MLP neurons of a small language model. Each row is named by its layer, matrix (gate and up: input weights; down: output weights) and neuron, and shows model dimensions 160-351. Each number is 500 + 40 x the weight over its row's rms, rounded and kept within 0 to 999. Numbers have three digits each. A neuron's up and down rows have the sign that makes its largest values positive.
After each neuron's rows, "fires on" lists the tokens most often at its 100 highest values on Wikipedia text that the model never trained on; "fires before" lists the tokens most often just after its 100 highest values on Wikipedia text that the model never trained on. A number after a token or word is its count.

L7.gate348:544427512463484432446525524478450575494561496533560500477477429543582476478472513490489461495536505507581556481622537541544538528531593521493519487438459457514460454452490476438456529437489456550523450490551455468575448475486567475493473566504511591572451522428598530500444484546494525465449508468544513456509507393508376404529539484423497486511507492400513471481567560484566484556429511483488442453474530498525516538603455545556500514450460558562530477493490512501476507485427488498469534547493472479463476517496514486521500517521522535514498538485469478503482487536491475525
L7.up348:519570480497500502518540523455503494553496481531482419511520551484499507540496532453534386483451524428458477529449486542406515441466495468497459525504525464517485472510443508528511539467512530529440521484476534570417533511486458510500540454441407492482529525561392473535508497445497552485484505552524499534425506489592549531433523506467484517409510462481536512442466476582476576477516529544431529584467452496488550514403449488514531497492520446456515496522453518536528497561543450421534431483492571568502552496578478495556483521501564430508537487528568510495478439471542449469
L7.down348:517540559527502470538535544535550480510440509522460471415565509555532508530472497480452469428524466528493456476513453483532419493491428506450588458567454477488379500502497486549438448507527509468486515530495507516445532482486428473533573564522463453521531449478518473495470504464476468503467516490512520535544447512440507481400473525520587515542550485515516523457473476501456542447466498602443453572540517554492475474483481525508508431476450446434451471427540485528439537499513556518433465444547494440515538425538518491491490524512560438488485458516533540505563502452486506529
fires on: "1" 27, "2" 20, "–" 10, " |" 9, " " 6, "6" 5
fires before: " |" 44, "0" 7, "," 6, "–" 4, "1" 4, "6" 4

L6.gate937:456563496432480556500587509530439484492465471524515451488557466492474504538437503506541411510547478546523464490423509465423491447448509487498577476548492496501456480551421499499500509472468526477492523550567543486449467453556514537496489454569518520526527475469437386572463467472514401504471441521477472453494546578492514472543569430481542497520542559505528472537521470483617535424515448483587537594484539524523551447591541399610501530500555454506510545472550480528479497470583533481546496487413543479534508533554468453492476526512502544453472572424479498459540471489529463520
L6.up937:486570535456488516419513493539516504465534482511522461528530428496476534559575465538491491516516510480470529481488525588457457452508565475494594541466460499494509573545480429491573519461511481498505592583504554487516509544499501549470538477502507524521543574500517473433478524462449470534540487509497572480484464473509501478491507491476459462466491467519531557555516593454524507451456497491444565548582429507463408469508503522456504544455540463610530482481505470525526457510534458464582495541495466484540521449538517464567463486446506518497428507480550541451525486537496451454
L6.down937:486463511538487491456537533508562543494491496473496517479490413565439534461620460558509505471452521511456560455548478561487442540507592518512535483445485460497577547545535418479518529490488466506611524489587548539519509598502455531449521453507509542513539532542568549444433543468413485469585471514462518469438497414559523494528544500465490560501507429515499547453508493460496497497445444520457489478513477505564435535532577447437450470476467584553572459533532487492534461531501496492480548458549412479489510485495502522492493484425519485558428488561572564458556475471448513476
fires on: " April" 17, " February" 13, " January" 11, " June" 9, " July" 6
fires before: " " 65, "," 6, "us" 6

L5.gate3:548467513474471512461536526552493551483489433492569487454520492448496471492442495473463458518459533523571515498460530451444515571531510498462496489465549473473529455555430504522430510460507480510503469495542470488508501529512448506587460518536507495449470497436561514462494370537462471509463517481534475480491530440489506513555452482544473521496531589483469475525551442481520447553548453492538530587441491528513494482514446498474466555465462543567505554513502498480479531496473523487569483540525440497526562449472564464519461495592491593521455504543524538469442439566421481507
L5.up3:502509526531522557523494574499497506460508479460543469531546469464489536555511494503494563565563555501446465536551554505529462521504429468493545562473561493462420578509498520512410505494562517463494488489488553482437491484475474476496506516498536477536533463551474484524527557529547517515535527432486573508527484502482453484441456415476482477443501515518474494529566582451491443485475482522583506535498486573470463477492460571499464492550559472477589536422414421461546489489541524491551461506506461553547512457503560426497565553392538513583500567540520533518506540436440443528
L5.down3:469516580513511504473482479411496487430483548478460457553545499461466537496499470476492454526478568499451431590532494528593443511535471520601501551456488479430413531511514552516497490515518468560527486473490557426520436451457465522471492436523515477589487430508519529563530580538426483408473478468502534517454551487462495442466462463567518508476471520524555500560495480491464449528444488518554460570470499551492487479495474524569433491536529556484511510441513490494453541572487505540564480521537481546466546462435550427474506466424543517581481546426509555511489555478433465557
fires on: " on" 59, "On" 25, " On" 16
fires before: " " 52, " the" 11, " December" 4, " October" 4

L5.gate275:449525602469527520481597472523445549450476535580515462423521475552457483509484508535505577594442511494524516575543441562479467560506491476547571517523528489489423533505458558482474460488563475471455511469577533480494470523512545468497462542539495503520460490483472552568436516486510538520465479576527527487457493534518435440447440475531480497536532511459546468521573530447574469517505520490462546522528445509563520517543470503460510478494503438549537505451547452526480462559496530495470392538507455512544495544529528473456457525498486478461473534474472495536496487483485525503
L5.up275:427533591493565489448525444547460512527513567547456506494528397504530516537555463565435511480495485487472435495509430503465515557511506493537545487502518453496455565488461501484529553469503486587559504587542500454541465566560489521461479506456502517564537514465562500521484509440494519508551412528492560461455563528442462495460466487492499445481542555509525568514600452425556527492517501446507507522537527539505504474530546493443460476517543510515524519542532477549492455527453432522537511532502454502505513541497458465505493469499517483545489525512536539442513550431525546531
L5.down275:498512546477550430495504467509482465521515533484466538429494448614466476478523522526393479491464445506475553509497500502489485535547525485563435522491517488517466512526431458433539526506540535533566525548522549516580474524525459518521463480466523459495486493503471519549457550523473488529567480495513507523474509485477535516444597470505520444428526511513480532511557507499495510444445489479480459483473507423535506455544545492455485490544522544527509521539492511523573518508524463466600541468506456569534470520523491478488475454514482457533552563483561527415557536443548528538
fires on: " October" 17, " June" 15, " September" 12, " November" 11, " July" 9, " August" 9
fires before: " " 88

L7.gate158:458435597469518498504536476432498581445485447557554550453505485466580452427476460453559518527505434504532588508565524428510539568505479496448450505527482468520532436450451485539461513512547522476522533450483469594528461576510544418466496513538543492511474535421546482473497507483450479448507433489507461447440523492515474506519461475477491544518485489500520519471525434505541369521477522622489454537555493507517494494502524480531409458453400626461503489513505490508447498510450358502511502508511453541513425453450535518395532541524517511514473461467498506436513513523525472524
L7.up158:530469445466486430400454529469553517523557452592446472551408573595501512476490470490533509443491527468550508447522558477535483463529420505486523521537489479450509529492530530464545539456580437479502578549503478541475570458479516543509439468458507539516557472483465537503537538520495522385491476575455547498513533441574533479473493501487526407497570496473485451478515512497458522540551471450536517489535521454413460579458515453468541516506484447537621527546489473523506459459491550423557529423510566450518500449437518480475488446466552510502536527521481529493431455581534441503
L7.down158:516496491461493458387533486560515456628409444532564464397509527557562556426478491535502493479493522531490503509475474517544438514470526531493587539521588488501493430528595550506541523533507476473520570501512440459499459506463494471526475544520475499482455494525565505533490559465518523472551496474477485457549528460474448484469427517547461483499574496510494472498494524502410500487541585470506521503526488508516534507499487494569580494537549472504486604488522448525498543551425495457565536513489564521537474496469464475499481557509512520502484481528493481490482483566476447468
fires on: "13" 27, "6" 24, "7" 23, "11" 12, " (" 4
fires before: " |" 36, "–" 13, "," 12, " |\n" 9, " |\n\n" 5, "." 4

L3.gate850:514575463467500535501533530446494489561467512496487458490533527487559455417460489475534514518497412507483474498502493497530454553491516480491558564504519486529480546520534506474525505476533536457503508443519502583474488471502473500528505467415552565470489569507540555505456484409579534502497407603500478465478455508563546467488471528549474579488483509575555476611510499443538503565515443460486539540539457523459503477558502545466490496434545464499496518482447490499515472470523524503486461475471454472552449450540442450539511502499450528541523483464477460479491509546540548482
L3.up850:486459488523530477487530498519534486518550424495505490517459531449452486461560427451562502514421502534531542449509550482493452554515476479570448469498481494509482458556472477457528468587553463503435495522542533479515528462491591506434496582545451541516500506378524492447530444583486457488532532461502506479523575525530496517503516441411469500503519542444534482451531530528518486490535468449521449453578551468528528465556538523453527560425506467475497413463500489466427463483532500506498580472565454496377460501507551532605466464466562501519505523492511526436460508455447514531
L3.down850:520567454517503562531561520497433482534477527503488474477515463512520527500534527467537493469532434497471436495495469449493466501482527473524521562476509453520494510478523564508516465447494516416455543486528531542523456540485445505548540461462558538499487545562484489543470508392523546520478406630504470463508449454539477454506503459619483538458498506550536502552498478504548486537545476465526504504536485628503534519561486505458469511491569506491513530460490494509509481456488515515505493497436465537549465451535417472493530519528506483592503508512467516495522527528550538515
fires on: " |" 83, " club" 6
fires before: " " 71

L6.gate571:472517499472491524477521494509512474435512516556501487492565545565469535450485571545505512569484471479462489462516603462487488588494421449546536510495475490475456473521470463426430496526479495495543559461548513440528465469431468457565482469572490477518535465449541495498423435535454519467441527526573501473504529486468492463538532449430500452497459475479497546495452483555501547457562506472518538528509493524481506471544484477495489474476526474489519548403564505501476543494501581523523481533542435512507483452498505502515549487528558572548523575490479520546486403482491540500
L6.up571:519504473484482532456425540419538467475471471396478434462440426520548505543541517437462596520595527530548484488478396498464433465472560520465459530462523516516503459510504591485501488545498466487497494476493552528510497436490515496506580539537486484567520442509543518504490564497487419542537475503478470513486459501449469505425454528504482482453542554511515467453504473544512464466470545549547475484450526527466441458465532504480462515510545477532437498549534424535500546544526432471551421483497437546507497487487582497494565531514482466536475458509490533528441502504428514483
L6.down571:552489471464524499451529469508529494465473542451451564518490531495404468488455482465526464592525530500481471568460517528468502472549486519544424425478517482537470508537541546515502466587552466539559552475431496468488468497431515461479498578520546518573523486512486465464432553532444450429483483491566484573534538504475456477466471482518472546512494568520483525531556487472475455547442510527462466483566436485468465479530432508583470482477511465461459511493519517553528535530507486556586521549499467475487514493420533440452439476530531549535487511512446452496483542553451563556
fires on: " on" 29, "On" 26, " On" 17, " of" 10, " from" 6, " since" 4
fires before: " " 48, " the" 11, " January" 5, " April" 5, " December" 4

L3.gate754:407524554397500483474520496514533454542457454484538502458544517544490513481403548530483504520474488485460512524418543438465505491488484468536526500513523497458487448501437565485496450528501415451520550545588544439514505449583463465467473549533527480481487497453451466563489487527502478532445496572508512494535503493509524497427481503536481539495513557466505504526509496505522470477588443489529577589498510550560488447608418387506434511363518509535523447496544429550483463498490511520546467454471454521501530574525505484551539502536547552554423582447500517535499464517446472503
L3.up754:358528492525532497450495486537489495535454471489582518532535445500486524465470512500488587479479486479471482463416481480405513468473531513514480472495512517475515501513489529507557546560465459519491542507494556445554496540555459496490487457516532460525478520495585463524528475436488493520501496543504460499448523500392486478517491455548503507448447510542493521479555518496482466425494443406480550536519524551498488497597556397467489570482489538501592532502575487557499480510432461492530523452461491506518517613580450520542518482503519578521505533465507499502561482482446453530
L3.down754:365497486530530460495535503498471562532494501540561531506485409565460481496578518467534541485462480517497511487506450572460504465479558527457487491475515469512581540511534495504552602470473522530529493512458499481545471580550513584502487424481550538502476480514561482478537438401484506605537483472442485523420481501400444479536530480553550481461472550515512510494526519478528504452474483514505507499526562457467491468541615439455569552504446553554562545513532532536564456454460523470488548492474434516506533532491492529489459488482456524463563528533526519418595531422539493522
fires on: " April" 27, " September" 13, " February" 13, " March" 11, " October" 10, " August" 7
fires before: " " 90

L7.gate474:545462534449543535558537450557510556447510546491474523522477538520509542417513559532517494476446542461516504453420582504511478541464491466515480470553443507501482527540457449565573461572518508518460556526501467467521444522511486369500489529515380501569532509541527508505528544500544537502501483494526445467586578457468447502519465496519494528549465475484443470486537502524554493535496480447466477475498571561499519474457475481490514509556545475509466541539549457469453524562580570599531470562504524379500510492473505529406538512548442521515481528539441476494486493497482474433
L7.up474:491468560481462455490509437485509464475490513481496470527518439538505529500474500527470507415481627484530508476524517472440501503536480536533488527567440541547499428546502528503493503544541500494466484578561516432550481459480526478429556484479438402480477488535514473521486496523525512485518505582520505528498539552529524491497454492482469534470447521548441577467462523541530495440462498444551550448452544445514514442507496500469460436432548489493447533535497485539531541521563474501554461570535558476505510450516538533437524471515515531464501529473541407488528513523505532473
L7.down474:496509501471528513487553466441455471499400492531470504508508443547533476614454556457457506483439532487485454441516533508456500474511502586495534540472517546502431437488514494468506470490457484499513475493506572518487536442451574470503459437507464447463533460491514464508568525476469508497585474446526564501481538586504471572455463575563519561506415565539480543478435481532533489440467492482490485475380500427500484487483531462478475412478511439530480505497492482561500467509522490513489519516534484438457519509482485432529490431429537490517475386452592492498546508507563552467
fires on: " United" 54, "C" 9, " c" 6, " C" 5, "-c" 4, " production" 4
fires before: " States" 43, " Kingdom" 9, "." 9

L5.gate592:465484523515494454496548456473468490471422507604477550464441526474585432474437522583550501521470541460523514478549431480437531547526472491471515495502443489452476480438479573522518442541510532566528450553572392472566510476480489425549497550505509541506503473435495519456453487498522470510383450489542488448504504494524498509521544523515483544567468586449572459538511536473464563538482437506496475432461467541539445492580503430538490558453448503531522575521534526503363553495438473493520504437527563455502503476552515530563466463569540526543473433481513540498482492536534544435
L5.up592:439536441497506547552448558496484559486542559426501564513483492483539498461513449487500532571529490505522569568471569525486452476414465548449533452476459466461486453541439548519520555509484489519531556499527497491514494511507592499475423441541499584565430441490534515517534505562472490512479537531426453509514541508499448468532426531479505463496507534544521447478557549566573504506449507522577440542456584499496518450518505504515550509519489488476486471453475568501504518514411512466535549524500473525570579494420441525494496490533437560520513454505505513443420532480512459469
L5.down592:498495444526523552517494573494509526485530518498525527477483492533518453481491504516489567546455504549497511510461576474518500473457475515511539526443500474468531442513528517571468541424432544490630568508489516463490465492500514526487475496512480525535455487501485550484515475497481518477484463466542501432514569582476509484516461443511582507461522549485469476480529563494506520493550609538590451585444491472489460483483524543458521472575461493494491522397465507472486554531441502418515536528500472509597517492565489519551478502497410541481514474501461516432426536420553458531
fires on: "20" 17, " August" 11, " March" 10, " April" 9, " June" 5, " May" 5
fires before: " " 44, "," 11, "\n" 7, ":" 7

L9.gate295:539497498482465505533559437473422453526500545496544531480471489542474581493517507466554483533463557438463572487466424449508516510427574545482543499440433463422507527479557509433512498501387474528482497464549519552537521493479523457428523512508514476466480492524498560504482445519474472524445495475562537444479469550460509470484447490565513480511409508465542421519511431471513464496522518493514477538496522531537540483502440511554516545502567484548497494475462537433465492497497420515532463517467459501497560454439542611539566468465521490539512485517406515537520481540490384509
L9.up295:498492461451483510520529469541509554524530434529477458521472475524514455495475474537524495483493443453484438535498526513445442525451526500545482468514543443480452505534472479475484480552518545557510490467532410473488520489450451485457485498499549528464556484458541480467405458493461514442476435505533494495574516560546517546543500571431480604511527560525520522500505518481511550511452496470529540522547557549545539527595488548491496466526479451467531528480441484546432462502544535529512502557513491507422522433516443471435536536524546471483458482439536504387458495470535491513
L9.down295:521484438507511527585483561502484511442523517450572528533536514525482453495491480498540567571482463442554544515520435471469490545450501533493486496524541465518451504505560491552492451552480394485424573461522504570513450424505453502556464415451521549509501529486549479431486518411515502538413506514511525470495499518488491477493484559530510523432518510493488488583508514433493455542504492438451522447498483539532576566604503555504483446511511523564486498539462478531521501475537448450474489495403556504563469591562524521488536496574441459484572506494507496534467558479506541471
fires on: " |" 46, "-" 13, " the" 10, "6" 5
fires before: " " 38, "″N" 5, " Year" 4, "," 4, " •" 4

L9.gate651:451534546435415488524510454567507559484465501546475476443553524488509501439514503581494449562482524484442510514498545455487530528477487490511562513510477493519489546501427536382519497476532503482508513557548467517516454483468440498572513520511496534501532543457501451525479507451482445483553457539482488431491488566486443410470511461489472486484460523521461489568532459500567506534490455457436500512471520531528557462454499489467510454473494496534465531446499431485444533483533534530496467468490546515542549598578505474514530521504460510532525486515525498569530470533483468530
L9.up651:472488539501527531503481488542502532486580514479509558511495496472499561476530484463494573529467473482547422472552482442499505489506546497541438468534561544530567408543476513474559536464375521416521543490460521518539527541454497444461506454525531450449513530484526535505559631515493515500514559531529454462472512570524534478481481494568501541453472518478489462526522518524507529426473541506534477508513450554465489443517504502507494541515452492500469476527427485489523458491453485472530532469521399479473558511523445543467501468528480473511512487596477525529516597488470477498
L9.down651:470528515576505536472492510490412439475562480548471528489490438493460440502568461471541530471483492490485479418470494488434587501573468449537421455504501598521432531502581548530563527478535493531509502423575535542509527552466446482458526438463508473475504426492439489531540496524439453591592478497508535479493530492477419510502534486568470483484503503521490481439504503501577521448558487449553486432487486553471479497475501451462465467533482590519492501490582541496507542522448477459578582471524503469470437470506485491450486538507533517476461513594459424513521541441429439504
fires on: " (" 43, "–" 23
fires before: "born" 21, "–" 10, "19" 10, "18" 9

L6.gate946:506481479497452473480487531545484559500503504440473536469543412519538492490457515445533464589412526516464426551454500498518488509479493475539448506581523524499552499516476536471565535483589494428481555523539508535533469469442410519504545425577479570494546515504610422504455535520537459454460483559486463495480468514493514410484453458475520546476520512598501464449505510544555540493515485479552443503493401554477527433568538516470546512454535466562452443474520515425519468492558496588483454494461527433501509520453490519436529487512507633474524535539567497494461514477489441473
L6.up946:488443498554486571431474480495441473501474445508541564484584486568542482478582509536517541492471503523474462508456486471544404543523560439472506486529453443499484506495495565475528455481450535483509493486485472474523464499408507500491498551560456468555523556491445528449490489507469498438536540488533505524515518572506534516482436515573562502479454480498509470493445495501548496484546509490582553554433498512430433460521489478505460472527500472477493557491465476532495560533488492593455488565425481474524538484530503448473521516491462544473475513489446530487524517551474538441
L6.down946:454534490534505507529508425444500569492481428537490465535490489464524513481471482508527469519512491553493527534504473594484488486459465417571446494495508487469470509487506501520487518511483454457480560509530510523541494461462475511463519478422491607479550415481544468483531518444440477505478495562456437483479471436488487477506578403463386461437473458558511523515464560450483562560495478493444529463508482593468557534472566526455536487511505491501571436486576497439523448510390565423555435502512506542440529502529549581612453423499520480531582501532643512456479524503502479500
fires on: "–" 51, " of" 17, " to" 16, "-" 12
fires before: "20" 24, "19" 23, " " 17, " the" 17

L5.gate283:479503414458548483527475508514461499488513557528503479489590533433496520520519456537494553596478495498492542523520455506545508559559478498522511515511391453447391479490489511459525522488499518469481480462561513519421480457574575503446554484553402466563506441494512477476514498453504513560500414529533594462487529559468510493445465492521428501586524495479493570549499421561600492414546439552516487495511482459519448449605536519443447478456561476466577483499581491514464583509515480499579505564483551511479498527570497459465526500521499558523506499525548473513476532483517472479
L5.up283:480553499569528568553486532455498539490420503593442517510496556456487531527530490530469522548526469530412508485465461489471484499586484529488440508481490474491510489502533555493525479495505512509537446467480471492417437429518569507467549458471489472525507461484535527466529494444508470591500520506508499498529470529469444424464495517548438470499495447546495517474453480500518453436558464516465487442567569528496508511484499478485519457444472553487560506578519549534526496512504485546582461512508432508524542521481447504417471512535511487517518473492516436531517560475431540473
L5.down283:477497490542477536565487519443540553516479563551491503523477524480507488483517499507489530491528473499460521470388462504495489507516502483458466503484492537556570517510453543560431434493481535510591468436479540438432510479491536520481517488415543513523493530483502501466505499443472467527477620477511476573500478536513446429558497504514483440507520474542509497473460451474472452450531532503490470487530550532490590499485462544519542514475485463453471518547534541533519484513499483559487476456540467510483508498502493494460429534517530544515410424513428409541563509478487494471
fires on: " since" 26, " until" 26, " from" 10
fires before: " " 35, " the" 21, " he" 4

L6.gate1172:429528520478474484519416518565484531511477460540547471518511555517478455464470505512479476520574457462493532444535501488500464532497519585497495506537424517474566473439467475455509486535491454509456519502540446486508515569553469525443489485544494519545448484445454492503457540577542556466533450590535495429499423488494501490520453562507460493527449552535499498523503520470551447569480418417443514534449549522504482516489566430451533521527477527526503484503473482507429459498480512524549491537457459515525531542514519449446576521513466424516528447406471538532514471528507493519
L6.up1172:489466462505497447504422508494492545570567455514543513445452498499453512528484514553493424442584548473422492464538544495428474505438519489440519517513492498498573461447578498502523528489522511579457534522519440590501560576530528490483551501553501459528468500476488536580516470446511521516552530578517492467485483502501525502479410443493504528478425419507556494537487467601443567496516442529489535510427549512490527491420493455560552542501494531440465540533437516505504479424497488468477485452526571475496576443539463503465477489423498493471553434490503506480462407466439505465
L6.down1172:577454499458509511500438481428492549536477524466549506531505516448489521508458515556514487467508556500492469516515552484457454510449542472477520466455567537573487502519618566472500553420543509521580461442546517495515439519486541483552581501491430454504476485521551506563528437459480535453512503511505490434523492569532509545423488471498519444513468416507553503497487592558535560504518527569485533489590468497438518444528442496493492428506549487487503528428541479479502537488495447489449481505478537568585558483521457584520444583481451456457507593520505460469503485386444512484
fires on: " " 30, "-" 13, "–" 13, ":" 8, "+" 6, " –" 5
fires before: "0" 22, "1" 18, "3" 8, "2" 8, " " 7, "4" 5

L7.gate611:435446449469472461505456522477481504475547516500594477486521517516575480544517521526519393484427408537550560492591505458532526553442520516482468482505456580497488486530553502412472524498445444511559552524543456494516540544533546481538506517482513514558450485450510519434476393514482482541400458570570531434464527513481536525495498528594522498581530575466495490493438514513504476484455361519514459505466550533525548507537498447475412501444472530491469557517501527469453471366495531526481530486428436473504466506472492524581531541568506576479500479515478483511455504549507517515
L7.up611:392534424476455565522474517572580548450512501495441443538550520477490525561477539541548482515540438502526458452512465513524512521503505483488486512526487561492480603520532474459524589475473497485521487515475523446553520562531533537537519490491528486524528500525570507484468487439550492465521474513541485506514454480467531491505497486579483516507503535547455448446384520462526475514452454456421513537535488498469413496470538432470572544543512457502515527531492473496502504481504490517490517458487471488510457486499486504550531555481543620512519450462488481374494446463538432511
L7.down611:435551467527464567547438532527560577458503490553501499546492532481458515515489538430597529515514448497613491456418432529509519521424546523485506497511524501476506518473502500532553530502535455490556539493461491540539492511535558450508493469521507545508501528553494453498525442482493461487508486510530474438485448467481435512542576445510513533529491487528512515464432545445538454499528538472489545467566523493420443526492520463520588547540505463489524465570415447456514499485449467580462501505511476526527530550503502476504436586471608567433466496513503502410498479484547479521
fires on: "," 51, " January" 12, " September" 10, " March" 7, " December" 6, " August" 4
fires before: " " 92, "00" 7

L6.gate433:402494514468471536480499461568456502475498457512535509461421432484453486492431480506509527481469531462530493430408491496454460565485576515411451542448498467522553482452443529443513522473476503481528539493550502549533491554513537498550526511551555547484504538443542498453518440500520426523447461543466500453472485466486440513492409521596468536567499541491534531506468489433509474474503460527455544466435493471483509420454538424554438468464435555492517491518499524538442515515443477476538439548527467494568478517486434502518575502557516607450434490490554508488477456541422539505
L6.up433:480489439490473519466485470536460566491471506505487476512587446519494502467544557491505477449508413547547517531543469503499537520483524541507520494475484475496503474459410510539548562525414451408480497609528486503518529620553530492535555444512529470533459550489471432479472514436448588543539469490465456474482520515508533517530521465530519563464490537527492528527558450456531525495473487465496551479493486536513433431624563434497508497503535464522502463511575468539475494501468540528511520448446472517542480531476520534444519475547529528574478570504517493454489541467477438496
L6.down433:470435459525530487521485482510552526494484518567553570482494415517426523442510528479522487478437489491480501482501490554493483544464526576410499493466519526523544482512441477441509536407522494519588519521542498508558514602553516475504481496448515488477557539522554487487529496418507446567526513521480486476474475506437486443542522484519464511530510622493528518495541483512571480468485460490517549548472523457472484496465544435489554449542523491459530507500503539481485486475396475451521567496507429486555464518528439533480501513580534524478555521508504510400482527507493521501
fires on: " December" 18, " January" 16, " February" 15, " November" 13, " August" 11, " March" 10
fires before: " " 85, " and" 5, "." 4

L5.gate961:541473530493540493492483490484491480511466533504550508438525526516531501449515478518517497478520485493486540490456511505506546546489557483532533529526525503532471536497463473484474517538568470501425527479549513480419495441570431422573497538410474531526468552457476480518442462529537516439492493560555470479509608543580515564568516541536490538534530540496471481511499491472534460524538460491519559534539446510517469455554555481501533505500485423434472470436527499434508498489472499509478457572479469436477474497555505489498612573488552500541545546474462454494498534537471446462
L5.up961:492538448465454470541413405468487480483544424445453441506498457528487553441460546483518516505545482443456516482464587489525435511452508490545550521498465552445493511502492455508510424548492482505477442493498504513532574470497510497474511515503476502555505467488536502502548443460468526549501499490478514519462518426466567495467554486565521472516495453571477518447459519507492580492464570539535494447540483467567541436495486504523483547405555465491489474466502484497488404402515446480446552454545481460447448528476550529528509447451537505497518498493478518457463467468527483489
L5.down961:490495491564428489461540459460455493481493546553569532503493468512512458504489507486513520535504492505587468446526500502541420508505473521478555517504542501576482436509497530517528504529548510512543496450455538538462508593414524557453524538529520440543570474580485512560470578489565509526530480506482497481480544468474467403494457541508489548547442516537439497521497504463519468560535497515439456558534438483512499535501503495525532508450570437451465430442475569416570507548511534489496568582537516514485510502520471521469497431517495474415485519509484528491513543450564504501
fires on: " |" 53, " " 13, " to" 5, " in" 5, " made" 4
fires before: " " 46, " the" 4, "1" 4, "20" 4, " |" 4

L6.gate601:430517506426493526522509472524515500449506488529522426565475512541484450513506552542520526496475501509461449438542443500496521492461544451492496457489464506482457507521450518473559513533491490489503550566563508470488548504450534503461536503552485493536537466479588460479491529472416540550482503519472544448448481520471456569507563509484468523577477508544571466545514485479482520541427462503468473553533551546546531464531546476448501566500492475548554563533527479436458517451458582517517435475483521479497477561497424571477537526574533503553489487554463529448410439436410471478
L6.up601:423550442486500561488486535561463498509469510529463490534485436496485529504501613525456533508475545503460445455526459571489422481556541503492477516552532558505450495474563497554529537553498486461495513526494574451512555462472528522490531451505424456554472448517509530432497489490502566573546491484536529523429502524496501516482499388508531517479442435535494493506508511556479481465466458483462491469476464495532559456485610455442456501505474489501555476502449468481495541421443519507547528481549463472520468568507485531509535437449437486539484466536502489507546477435459493503
L6.down601:510512503476503482498486604524488545544495547486506575473534506521519534539529446481474518524521474515540560491478540500462513524495459597507513500519525460555525515474543530480535441432594485510544496486533459452516516519552490519571491455529498506454498505408412563471514474513529473474487487473559454569533528464464493458531434567499490537481532517452415456474493529536472487477570529486505536448411432484454493480508531454512473489540496506467461464472434522535505485424476477537487606546539486549544500462478532496541462500425492542461501494462516552524503564528557501461
fires on: " April" 14, " October" 12, " August" 9, " September" 9, " March" 8, " November" 8
fires before: " " 82

L5.gate718:553460534511467528434528530498447549411515542493479496472539467559556461512457478603429493484464522526426507528445489478450519498504478505499529473514433507495496498569482546484481651512512532509445454564578452495473468509504496503478504544456381561498512472521521542469451486513492490570443523514478532513476488475525521526535447575498427577596515528558511414443477559444573504442458460452564506460533459537483549411492537411504445535527488492516506431473569551507488563513523528598511569497464498495562505551498516528440439504483441576398521522480502484483445515503514570427
L5.up718:507458539529389472415460490500456499449485535466593471517492447528573483530503442495486500469570542526402502481519508552448523496489526499465487548488492545502556450552542509494525533508550560497497525525522427549491508559527542572505499473492408510464432459569489500493504522517543449494508494531515508442485461548484512534481578500454536515478534473549523507463544528508510452498496419493476454413465519498472462557431481562497400435503411506535484498588532486581486540524454498543415499446488500535505548498514582570452429481485478444490452514589481483469546555508455522529
L5.down718:539476456545508569449505444503536468497499506565490482541512468488527508537482407459524512499484571540450516445512537527467536547534522550507474490484445500499498455528541516511534515495523458565555465524473439568482444471490542475492495462471495472444501468564488537510474549571509488540545507529479521447555528529523435521511498491517505442420470522450519444486553514538556449434488366417537507465543467494480473539590480524496505446542435529527509497544580555536465534602410473472542514500539490437510453425445549518477449527461530430451421478532503499495499475516516539520
fires on: " United" 73, " Royal" 12
fires before: " States" 62, " Kingdom" 11

L5.gate1199:443383484452525573544547499519499496484497546496496530475487470485463469503504556548504524498553516508529506457470498496472514563512497485497531497469500559504549482512474516434461508557475522545495438494552471483530416526438503518539408547531439486502500480433520457529454469467450483508429449533481420496454514460595498530499497566528506494553477539499528461515479502510473530468489496569427485458536476582531507453580560466497435525467593487545460504518520522500453496527528495526491490448442414463526481497476552516500545521565459535478525560453534549564506389472461510443
L5.up1199:467627467507488560470405522506457525532496492562615469499556456458475490519434514461458510515559514476496459487520517570466438581512498570473480540496560461487574537477555494503547504500438553474465540493510455483449537479458557470475492510533561473476494586495510518461489538573506523515487472462475475467584439561431531521468448536511467522532428474546549478529492478522539563477514506553535546515471517489500522536467485463551419470560488539498511533479547496459514496490412530453585516496531556489490534527443437524543510544457507542543481416526448496462445469567468491563
L5.down1199:556527480487534553510543522476477454537501484519566436477484505508544482532495457434479494484460475457463500514495493534461457533511464484511449524554562445486493516598509565470488522496481442451473518479498401507493513469508532502594507539496550483464539466525477485367492518478445564528510513505516525549509555561473483442532494574541489543609553565482509502506457434491572554554519517510549489532551506494510473473391492494429487544615480457479507513534468582471513483485391566457474566523417580492525461512503463442541461540474419552437603423564468580423465519490522513589
fires on: " June" 20, " July" 20, " December" 11, "25" 10, " April" 6, " January" 6
fires before: " " 50, "," 19, " –" 9, "\n" 8, "." 5